{
  "intermediate_size": 1536,
  "tie_word_embeddings": true,
  "init": "uniform",
  "lr_head": 0.00513,
  "decay_fraction": 0.753,
  "dataset": "wikipedia_en"
}
MLP neurons of a small language model. Each row is named by its layer, matrix (up: input weights; down: output weights) and neuron, and shows model dimensions 373-436. Each number is 128 + 32 x the weight over its row's rms, rounded and kept within 0 to 255.
A block is one neuron, or neurons of one layer that tend to fire together. Before each block is what it responds to, as a language model described it from the Wikipedia text at the highest values.

Responds to: Start of proper names
L2.up556 [ 94 109  98 132 163 131 113 123 152 136 101 132  78 124 136 161 122 175 173 109 108 160 136 105 131 101 180 132  58 136 128 139 182 158  99 109 148 120 115 147 176 144  72 127 148 157 150  58 113 128 134 123 136 143 110 119  79  91 134 122 116  78 148 120]
L2.down556 [135 123 178  82 149  97  91  83 143 141 189  70 127 108 157  98 124 108 121 156 131 172 137 143 146 125 160  99 116 161  96 136  52  91 122 138  76 128  83 131 143 127 119 171  74 159 201 130 135  80 164 166 164 118 136 147 138 184 148 124 176 123 192 188]
L2.up786 [140 114  75  63 161 152 173 167 152 113 152 159  72 181 146  80 126 142 137 162 146 103 106  70 148 119 110 113 131 114 181  41 163  71 191 151  81 110 146 186 109 170 101 107 171 104 101 132 147 142  97  87 118 128 120 167 191 108 149 146 148 130  66 173]
L2.down786 [112 150 127  91 105 109 121 156 153  91 133 122  92 166  73 135 167 144 129 106 140  74 150 103 143 177 137  93 187 112 206 159  95 111 168  66 130 131 176 108 142 171 176 143 129   9  95  98 183 107 194 120  63  94 113 142  72 128  93 228 193 184 112 182]
L2.up861 [152 146  77 100 126 150 134 150 115  77  83 141 116 134 111 139 171  88 142 135 117 113 124  72 133 100 130 110  89 168  56  43 209 140 146 110 126 127 162 102 178 129 189 135 155 145 134 112 163  77 140 167 146  90  74  88  80 117 107 129  56 140 121 146]
L2.down861 [ 92  96 151 108 187 198 135  99 132 160 131  86  76 152 142 166 110 131  92 108 107  87 106  51 109 167  81 137 155 161 125  90 179 157 183  94 144 165  98 124 135 122 129 111 162 135 107 119 144 171 133  98 137 114 108 153 155 223 137 107 111 152 145 119]
L2.up1192 [143 117 126 102 195 167  88  86 124 110 106 141 134 137 105  88 199 132 138 120  80 109 103 151 126 156 153 152 119 108 163 135 153 140 126 128  63  59 164 191 137 197 125  66 146 119 116 109 195 117 106 113 115 170  85 133 100 110 176 124 173  88 120 134]
L2.down1192 [141  98 157 165 152 131  61  80 146 136 120 191 144 163 162 174 163 145 162 126 110  94 136 168 124 124  99  70  88 157 137 182 120 146 141 126 130  87 179 107 131 155 157 198 183 140 110 121 116 166 170 135  63 132 152 137  84 152 152  98 174 113 155 133]

Responds to: Start of capitalized names
L3.up452 [151 105 150 137 140 114 138 156 139 101 116 151 109 137 115  95 137 111 169 120 129 106 134 100 131 123 104  92 141 170 182  65 126 142 150 145 107 137 137 147 136  83 124 145 156 140 113 139 147 140 146 180 156 190 130 140  94 139 138 147 121  93 167 169]
L3.down452 [144 104 140 181 125 116 149  83 121 103 147 156 115 180 150 148 132 178 133 131  73 118 178 144  75 177 131 151 117 136 135 121 151 147  91 136 106 100 113 163  98 149 120  46 157 138  94  68 154 112 123 118 134 155 167 150 105  83 169 120 165 111 149 141]
L3.up533 [ 68 131 130 120 117 151  93 110 112 123 183 156 107 160 152 120 137 116  90  97  88 132 217 106 140 140 132 157 122 148 153 145 109 171  60 133 151  92 143  86 149 147 186 164 115  40  95 117 103 109 127 171 153 109 113 178 125 217 135 125 100  87 158 138]
L3.down533 [ 76 182 108 147 126 142  88 110  90  90 152 122  62 116 174 107 135 107 124 125 149  95 148 145 162 188  99 123 159 145 108 134 164 235 150  95 186  90  94 126 109 133 156 138 127 123 122  95 160 202 173 126 131 158  82 148 164 160 155 101 104  77 102 171]
L3.up823 [163 126 129  91 152 148 121 119 155 134 103 123 140 139 155 109  62  73 153 184 104  90  88 152 131 139 110 144 192 139 125 137  95 119  86 112  83 121 132 138 114 157 136 189 170 102 155  80 137 102 131 125 160 123 116  89 145 133 111  78 126 176 145 110]
L3.down823 [146 139 140 117 133 131 119 123 157 150  78 152 138 164 139 124 137 163 118  67 146  98 136  82 144 134 100  97 124 141 146 148 153  85  99 149 109 142 133 147 162 105 112 115 137 158  94 154 136 183 148 115 159 147 126 140  67 134 116  72 149 156 105 129]
L3.up1172 [131  82 152 126  78 133 101 100 129 130 159 102 118 149 160 124 136 122  91 182 152 172 189 137  90 203 105 126  98 128 144 122 164 178 136 131 123 135 133 127 126 157 163 110 163  91 144 118 135 116 141 224 170 140 129 153 127 133 178 146 114 153 206 175]
L3.down1172 [155 176 139 111  65  99 146  96 122 125 178 129  95 115 133  75  80 102 134 120 220 100 140 113  96 111  86  99 118  67 143 165 141 171 137  81 135  81 143 132 172 149 147 100 154 126 179 167 159 151 128 107 137 185  98  77 106 147 166 124 134 100 123 205]

Responds to: Mid-word consonant fragments
L2.up77 [145 142 122 134 114  75 176 109 120 102 157 149 163  97 120 109 144  77 104  84 172 159 122 168 136 115 151 124  96 121 155  85 113 128 124 107  72 159 111 159 157 145 143  94 166 171 133 130  85 150 121 120 111  90 182  91 155 176 136 161 119 199  82 109]
L2.down77 [109 133  96  80 109 143 162 119 105 139 104 196 124 175 138  70 180 106 143 108 205 193 140 164 142 132 132 122 114 218  97 115 124 125  95  98 140  87 137 165 130 124  75  60  92 122 127  93 154  54 134 144 116 119 114 125 134 133 153 144 135  93 177 126]
L2.up734 [ 94 135 102 138  98 178 135 113 159  86 141 134 169  82 120  84 131 142 111 131  80 175 133 181 119 103 119 139 135 118 117 140 156 174 140 141 119 115 153 145 102 159 125 143 121 171 130 110 115 124 177 105 106 123 158  94 154 188 156 177 103 110 114 125]
L2.down734 [160 167 101 179 137  18  92 147 196 141 131 100 156  89 114 149 128 195 121 169 141 119 141  61 116  93 147 141 108 148 148 123 160 166 100 150 128 225 157 143 107  84 171 131 130  93 164 192 154 124  96 152 115 103 121  97 118 158 140 161 133 110  98  40]
L2.up741 [116 113 120 120 191  80  70 105  89 136 148  81 167 108  93 125 142  97 188 115 157 147 101 172 124 121 117 169  85 144 126 131 119  79 166 140 126 156  98 107 152 134 101 167  88 171  99 185  82 120 131 122 106 141 157  81 172 208 125 169 147 136 116 109]
L2.down741 [ 84 155  85 159 167 131 199 141 140 134 100  70 108 130 122 117 160  94 129 126 135 159  60  70 193  70 100 148 134 169 150 118 144 198 173  70 120 181 163  91 108  35 133  94 136 155 122 190  80 105 147 137  86  97  91  63 113 154 113 127 156 127 114  95]
L2.up1232 [108 128 125 117 160 103 180 142 119 153 125 110 143 153 146 129 104 112 157  87 141 146 142 156 126 156 102 158  89 154 129 104 112 158 122 137 125 113 187 135 132 154 159 151  88 104  83 150  71 127 129 141 121  92 121 121 143 184 159 145 130 109 118 147]
L2.down1232 [150 130  77 155 136 117 137  93  71 187 147 138 186  61 103 124 192 129 120 124 178  67 131 174  89 138 144 145 147 200 225  86 153 137 203 102 116 117 126  85 153 203 141 133 106 107 116 118 151 132 134  53 120 140  87 157 100  62 158 147 158 139 159 137]

Responds to: Quantity unit nouns
L3.up284 [116  75  97 113 216 108 135 122 101 126 157 116 177 112 137 115 145 155 118 108 141 145 168 105  90  96 106 134 162 164 135 103 115 168 136 160 164 141  67  89 145 138 139 135 102 128 173 145 141 167  68 132 123 139 116 139 109 158 101 124 147 155 118  76]
L3.down284 [ 96  79 146 157 144 156 203  60 180 112 136  86  78 116 147 148 114 112 140 118 104 156 104 119 135  74 129 166  82 146 114 115 172  97 133 255 145 109 148 105  84 174  91 136 155 107 138 127  75 103 139 149 105 105 109 134  97  93 118 104 129 124 103 120]
L3.up498 [157 102 104 177 113 109 134 133 100 134 129 137 162 104 112  73 115  75 124 144 158 145 159  60 122 156 146 118  87 170 125 136 113 179 127 117 148 178 159 140 166 135 140 183 107 148 130 162  97  77  78 122  77  79 116 144 174 158 160 124 118 178  92 141]
L3.down498 [169 124  88 118 181  68 108 143 145 151  41 131 149 146  95 123 127 129 132 100  66 140 174 165 152 118 171 101 142 107 128 122 103 114 152  98 124 177 154 118 117 173 139  87  94  66 137 115  95 152 180 135 130 147 141 177 109 115 138 136  98 144 197 200]
L3.up569 [131 144 119 105 104 115 125  60 177 123  97 169 136  77 139 165 174  92 151 167  95 140 165 115 133 151 112 134 151 134 110 125 148 153 150 108  76 136  92 144 179  99  43 161 204 140 120 170 104  96 173 133 106 145 118 144 126 175  87  97 135 147  69  91]
L3.down569 [ 74 201  77 113  93 115 174 142 112 160 110 154 164 123 158 143 184  99  80 116 171  97 125 130  57 123 161 156 121 112 128 138 224 156 118 185 149 143  77 109 163 202  65 151 184 115  80 123 121 112 167  57  65  69 152 119 144 105 106 153  75 148 141 107]
L3.up601 [ 88  52 103  77  72 105 166  86 158 150 149 162 154  90  68 121 153 123 180 121 127 170 149 122 174 171 133 113  91 147  99 135 119 151  87 126 153 136  90  87 111  99 112 135 128 139  97 146 159 141 139 128 136  77 118 158 111 148  98 101 105 142  58  76]
L3.down601 [137 152 123 143 138 160 155 133  81 139 125  81 103  96 125 177  73  86 122 119 119 123 140 121 109 126 178 107 140 125 140  84 160 152 168 193 130 187 127 129 168 123 119 120 148 141 129  90 116 171  73 137  77 121 127 124 133 131 116 175 149 136 153  77]

Responds to: Acronym letters in abbreviations
L6.up1099 [116 156 123 108 141 153 100 125 124 153  83 155 106 158 136 139 174  82 123 178 111 147 141 157 113 144  69 175 105 118 186 110 116 187 103 144 177 126 130 165 152 125 173 154  99  91 116 102  67 113 130 174 138 114  85 146 132 227 124 124 111  91 116 198]
L6.down1099 [136 139 148 159 147 139 112 108 181  95 141  84 155  61  75 102 122 158 154  86 115 147 141 163 133 140  75  97 144 212  25 167 108 158  81  87 119 163 137  25 154 156  59 109 151  86 150 119 143 155 150 145 137 124 126 144 154  97 142 114 123 129 142 114]